python train.py --num_hidden_layers=20 --hidden_size=384 --num_attention_heads=12 --num_key_value_heads=4 --head_dim=32 --intermediate_size=768 --vocab_size=2946 --hidden_act="geglu" --norm="rmsnorm" --norm_place="pre" --norm_eps=1e-05 --positions="rope" --rope_theta=500000.0 --rope_fraction=1.0 --qk_norm=false --attn_scale=0.177 --bias="none" --tie_word_embeddings=false --parallel_block=false --init="uniform" --init_std_qkv=0.0288 --init_std_o=0.0 --init_std_up=0.0288 --init_std_down=0.0 --optimizer="cautious_adamw" --learning_rate=0.00108 --lr_mult_up=0.719 --beta1=0.9 --beta2=0.98 --lr_head=0.0114 --warmup_steps=278 --schedule="wsd" --decay_fraction=0.749 --decay_shape="linear" --final_lr_fraction=0.0 --batch_tokens=131072 --max_seq_len=1024 --doc_mask=true --train_tokens=499500000 --max_steps=3811 --dataset="wikipedia_en"
MLP neurons of a small language model. Each row is named by its layer, matrix (down: output weights) and neuron, and shows model dimensions 128-255. Each number is 128 + 24 x the weight over its row's rms, rounded and kept within 0 to 255. Numbers have three digits each. A neuron's up and down rows have the sign that makes its largest values positive.
A block is one neuron, or neurons of one layer that tend to fire together. Before each block is what it responds to, as a language model described it from the Wikipedia text at the highest values.

Split word-start fragments. Short word-piece tokens, chiefly a lone "r", that begin or continue a longer word split by the tokenizer, as in r|isk, r|ural, am|ate|ur, afra|id.
L5.down16:122149121129118100105101138113124156153139138126099097108129117148164123113131092148108156109084082131084144092092140110111110128128090098153139165097085106108102131134161104119162111101124127108115150106125133131119143123120142095118130108129112168122122098094145169128117134131115101111075132158093107114091139184177112131150092161168115155113141111094130090104142098108091145122139
L5.down139:133123063082154130108118148141125153098085159175122101077160098128137143112105136097109069147136120110171142133126143103128126120074150080158127125097128148100090148151165124149171155133114184101142127104100081123088132146154179132160124115125106111158113134132134111103151080111110124173157140123087108105132139132129127177148084135111159115139128165150159148117131133127101115112117
L5.down376:105101165108087147112144098135118104130153125155138138088115082151180139092122094137131105111115126105106139142118128156150137113112103121136090124177136135086091104133134145153188122154143136142129125106148121103127113107098146104114138072153113110130100127128120124129190139132134121171096143148093140084097133128116177113141142147090118124102118148058139154115116149125148147172158
L5.down723:135124127185145110101106150129166115108083115146116136109094146105118155098122125161089124121117152152134142129130124129120067086126093128071159103113130095106126103139127116112136170172107143112162135138102140131081111116104103111120139131119130115070152114137138118110119114079101151143182132160095106120158135138151106105129155158143080140089114127108123099117089154118133153117158

Music industry nouns. Fires on music-industry words in articles on records and media, such as produced, track(s), label, single, released, syndicated, plus scattered weaker nouns.
L11.down9:155113093069110152153132132127154132154046121172153099099125114111173097128130141167130088116124115112142099156112142132132146105130124169088133152098124141115147130106127135119088143106142120117138153116099150149151106143111106117140100136121108150098168146121181129150140115154139143117157184087126115090101132124146118135072149121116115156090130138127129114107122133148127079129145
L11.down67:101156108114061120076108139084134122143143110126120158116126100139123143145150150143130158146116126129116130138171147140074140165112097124128128086123128144151104143101128122160196102135155153121120108134150124131116127120104151124108161126156123094120142098141117104129085093139158121121165121119149107119094155152108108065124141134112153116144076163168140091155100135121140098131120
L11.down119:130131145125115139179090162107124149138104151130094127097139148164105101114129147106144121129128109131129160162119100104103110122088172165162124104148135102078075159168128136127093108143121113116187106132127086090143148139124114135142145101135136110180091165131079064171123127107131119158141127134134161145159129178126153129142090114156154108135145161143093119132148145124094170107148
L11.down123:110106110121106117136152093143136140145139149162122120101098141154140077112086167111106118137109136160141118100093131094102110099143098115108119097112137110113126180166118141159133065118136102124122124134111161091116114156139118135119104100108148139124112168120103093146165090193161132147151111118131166163147101109148104136148118099129162190117101124095121169116101121151127115143154
L11.down162:110147119152131108133129125141162133133107135123123127113098098146102113180104116145142134089093094118134106114148142171159082056131137133078097117133144168140148111140115086120136123134125101129117117136065085147156084133124164128120167122132157161137101115186136176108130097148087161155136138151165166084078127138153145131119176122089134124138142125161104138141117140161124145123153
L11.down177:150169149173101090095097151139143122116071099103123109163112133142122101105136121143147176098125157109150062114151141122142159088145142126187115100146124143098135078141134141065111132178148148106127116136107084101150107096162121106157110105157121124132125153123098124146137150135075158156164168116100111102148126122127126099152118121117134135105119104133093159144162148165121141108135
L11.down298:129120087173137151129112122135107185104175119119134101122126145097101129141115089089145136081120125149152141133115099139168147135143167117118124129122126097158132098147098106123128131162112140127151121084094125114115168112130120168092116139159117150137115117088126131116132155173131128143187123132146149097128160160144110106135155093120105137111118088133097131127119132071093147153155
L11.down349:169107133107134176121145114131118138147121061115134103122163117115134119140115122157141141126123108089124157132144121143107149103134150136144099161155138138144136163140118103122134115149130121110168097097070148143126086140161136092153172147115147126156056097154112135107147125122168148084131126161149140123129129118113164103147155136125116116110167162139151124125126082107129155150155
L11.down383:114110175123143079136114081140075125129138089184104107111144087170183136126102122128144094100103100179167124095097146143151133139139164119169142143111125142130127149123107148144174092130152145103116145099131115125128139125134129115081119134145139116157128120139137125168115137096147126133151123137131127152099171160168138106135097133123078117137160126090120105167145098110148125124137
L11.down452:145133138103172131127136144134110112080120195106093161138136102106133144134129157139162152152101098118129159153135139153098122164155126139187088115175134132136103104143102124155135153075147163101146122118123110130123138110121139118143142109142118139118121145119085142113163141154099110125054103139142110118105114108115147132111145146112090112107157125171146135117212110149143115098095
L11.down466:133109100116130106095097146124147149107107112142147137144131103137103161173118117116132128102129134150149163094118151146159129164125099086144141110121135075147094091142140121154096082081166160082136083146135128112161161073132105143099137101107089104139154133110146127154146154117128113115118132128117149126064123194130117115098104116156141121077143134105103122158093153093131096117129
L11.down588:116137133116087151131133128168157129096092138120142139129184152126142127122122129162172108107138129155156157190107133128107122125144146145142111102138151110102108092119161156109140115178125115126123113141125091125123136103123115168121088123099111114113117183111165154146139150132114126100143159168145092117119098142104143116114160102138105137098151110107150163104121141084109122087141
L11.down596:126084140119089126158129116166163134105149109108112090124147080124175155117130105149134109160159090172140143098137101113076108129134122124131106143149143130099145104173117113168097095107122126127099144105130133147120152114084148131143120126130108163120148139124132116164107150140111114094140104174108136110107180121117144135081100102119146097083083149128114146108131161170129165112108
L11.down637:090115123097136119099149133162133160169115173152070154100147143086131119144131152086150141128189079144125119130132158143098065141112079139137135135135169150097179129135136142141095142165105153113143124110102147123091125152160143154144133117176147140130166097148148125124143149147126142119141131135096159114114093116131136117138147130091154117165079162141134143127068146175102133150170
L11.down694:081125130118101143142184130105129119138126116140109117133091174124164128123107112128111117142135156124102180121164131140145150066146139178188165156142172129103136148095167135100128129171109113119148124089079131129112117081137127085145121095149106140181123103156115107138137143162128125132124123116120123141144139165154117109129113097112111129161162106117113138137136151076100111165075
L11.down759:130130142107155128123086086136128122144110123136126101098146132150131127152109095102112089126124113140129140135171161138156123136127126111136129126125151130111069089136079111150066127136176114124106137145144134144169118101136104119123116100145104115144126131063134152104157100098138121160141115131114122126133156151124138142166146152135109117083155159115139102143100125116126114149123

Entertainment-work nouns. Nouns for creative works and performances in arts and biography text, such as play, act, album, song, film, often before -s or -ing (plays, acts, playing).
L11.down107:133124158152148148126132158180140078085161126131140075110142167157111173127127117111149152132098151159122128119121131131135111184105117090095132173124111089145147098112176121090124134139115112131154112147143139164125130148110188114072120128162112136136130160138136111132128160121123111132161111084131107139130089131153138112101104087128122140169135139132116146141140123102093138127150
L11.down132:104133126128110143146098133148112142121188149112103100155105153158122140139109127101144071092109123164183140096100124122102163138122126118114141100161132165099105158136153140135170138138109130079153116148143145121132128101153148135151132098118117144145137119126104095142140182136133140136126151156090126152124154154155090110152100087145135135160101140131131166120116136120133133144157
L11.down176:118123160098087110145109147122134134097062107160139132107086141135135140143108130156107086171142076142145146125099089129113147149150179136132137172146113152130141145146119150148139175113098122116122121095139096122129125152131152132117115118131131141101110143086103176074087117139154142116149095128115136124146110105108159127161132144195181126150139136087137112119128115094124123103152
L11.down190:134108136139111148104108131130118093122171135113128111153169113136158121125136092145159155142174129151165163128122119085105149131150103117134094113145114124132125121126093127179124113157150140150101112156141162131122151131125137122164127106149137100127121110110132161139142111105150106131121128174112096136122097122161133102131120115153172134135105135163099128096134148108121116115128
L11.down198:136149149128109145139164094086158113113161139159105134106143164130153182128118125139120103135128117122134118138130137131077128152151209136107094138125123120166111131106133110132109106182147095146115098146092143137093123143111071098125107102113129111168117110156095174117145123103127132134114128122120084113168115166122161124135145113128185132102135118134132179139112108144099132116128
L11.down282:100165164092164136149125162124166107165132146107123141198103141151151104123069072152149164135142114115117123083170130153152124078174123150156135183098150157114155107144136136133170117107093155101144121133122091163191133160111174161124173140128153159138142176135136156112128114080117112150149111119129182110109110170149110145117114152111137137143104087103113128110082146112147151153164
L11.down285:133158109130153128162092108153120149134115133136128134132200108098160127124134094116115115175155101123181131135145106150171099121147098125161122093117146082099162157119147128101146125118132120121132141101145143099131103139158130135058157136162126138132116124114114070134133113168155089152176132134162124111108171130188142127116114100092116171133157115122159139155123165097139126135147
L11.down302:095123134128120137139163111114130129106174064138098121118089160166112067099145091117140093149142141118109125099161086124129120116086083090151142139156161107115062116099102143128092111117086152112089094133097154132147125080120116134120116179164100110085194131109148148147098169132137133158093088140103104124151163080098133106150086147112121138157111082112121123148127139139127128121134
L11.down314:118145109158121136120173056155128119170091111145140101126135128139096105127107151112156134114133101136129130139178103129155133144115119098145121162166145174115136160131162098079162112157140116117117141126121142136133115096118178139113158093169163157148124106146107118111139101130121133127144135092129101182127127133115166134124129103150135151144124158117160166143129084165136192167132
L11.down325:112127148169120127127131119169144141165174129159118095132129119145141135134124130098158101103167109125143147117122140117114128078137124163152156154117115179135124149112105140091130118141107113082118128116098134139104114110146113123140120157136114189080150094107096112126125120082130123098073143155110116157117090123164168124135149143112136101124142123147121139131138118135160159147105
L11.down339:102150105111149107104142133154148118137155152119139135119127164126129134123090108096138153077121139153129105151142118135135121156154157165115094152146150156154156090166163124125143124122151112128153092098083122120115118114104162086140134144127149131119140127127174090088141048112160147113132120133146072138171139143117125159137125142164150109105105104154151100119165150155079161103117
L11.down400:118144173151121090108127128132133132105137110110126153143159131121119142093107155145116154112120136123136088090167128151157090155133128131139150135060124118120107135132174107136183122085106140121133136163159103144151140133151109136122123073107124144119167142140162122194153139122073132125113142142113151150121161104190110142113122127165104112142118059093138164097135112130143126146124
L11.down487:139172131143125143085117139126165116123156162104090100154097144105110105150130131096101147145084133087120124106086117159140163126140121114161150119126137110105097117138165138132139169145154146149122124112118084136137138143123120119129166157123120122093113148083091155115117143122158103114132113123103091105121166110091172092076096153154116157110119115147119076120141135115131135131093
L11.down565:130104085150105127174183119162129111134100128164107126125137153122143161102141124102119114107120070169145119109120137108129110115154137147104162150130135138134114115162160148171164136115157134142116137140098107133125077131078134113094137112138130144159058115118103101148137126111132155112154064113148135122081185115147136132133166110154138094094127133094113169143117101153157118123106
L11.down591:087132152151164140135093168152136095132181147096144149160146083117134161113122107154126072116144169162170153124153126096131160120134104121146156172119120153101146101104135150124146157141156173121110131163143140163175148098104155177151118125114119121127145152152143115149131129106137113127149152153078153162096088121146135114128111149152138130165115118143113149112113153105134120131101
L11.down691:114117133137110131154106151141116118146107127140101098108139111098144153177139117167080099126172139114130150164171146111131116105112124093099131124123134120119137110127103134127154080167145145112195162134097113069155124109126132144168097127173086168117127163086140114157117116118095147137126171126151105161086159153099126144127098132117127116127103091146137179096143113154105103139135

Music release terms. Music-industry nouns in articles on songs, bands and labels, such as single, label, artists, group, plus digits and first letters in chart and tracklist tables.
L13.down442:134099132166108139148116110134171141146180151156138127126142089082131121077136112112098121128138131095098102096145131137124163145086119123095144124119127114126117125094125112136106111137134117126115099169173123115119166158167144111134109108138132120104124121076136098130156109141083161132101117110134116133132165133141089122092129122101143088142114133078113146141100133127122140145133

Mid-word name fragments. Short inner pieces of foreign or transliterated proper names (Fat-ah, R-aj-arhat, J-ord-an, St-ich-ting), plus "track", "line" or "original" after "the" in music and railway text.
L5.down137:114168105133112124097166146107147127135140141119132121123132095139108102098177124184157136145175118107110155149111091201151143112154105097147109112097111117149144155113176102130105139176131138095124133096140132149098109116146141104149098108117173100106116122083142127154103141118136161135115145095067133118126111160119110154170155148125153117138122125164140132136119139157134141117135
L5.down235:130111130158128115161130141171148160169152106157124154139191151159138123099122146156153108115102126123142134096108146149130143138115089118080146124111144110102110071157133117118125149158122082089141137099127158112122081152099130152114148128091168178125088130154119119093133142118138149114139134134125144159119152157130137139163083109131110083080148165103109069090143092116113105142119
L5.down252:139077120159117119177142102146133113073143149092140110133115118126167127086139120136173130123106108147134128108142106110144094085118103132141096133121119154135109124150099099137148147159129115152118122168108102167159112125153160097069176162159101105142106137132153084172096086110164111146129139144147134159162110112128175097148115125133073116120128095097101130146163161101139125129168
L5.down565:119068162120102141089111117098153128101123126118115112118129136124164163137122158112133158121108136149128100119165137146123148113119128127096154089105091124130114161131107120148164083133128125128126126116150132128081166141086130100127066103111085148161104128134167124208121107099115110133066106123112143120119114150090135093118110102141170143109118136116064101077136073135168091099084

TV and film media nouns. Nouns for broadcast and screen media in career or plot writing, such as television, film, episode, programme, series; also digits inside years and table numbers.
L13.down174:122150110156109134135065135111121106159163155105132134116123088152119168094148152124166154102137123099113153117140167110114172143129161125114181124116117123093104115141144146179115108083123104121156126094149117130140141157191145116127140092128103053147198100084142133120086163127117127131109105138124152132143146166160141142115128176156151075103147117117124127159132122118118075086142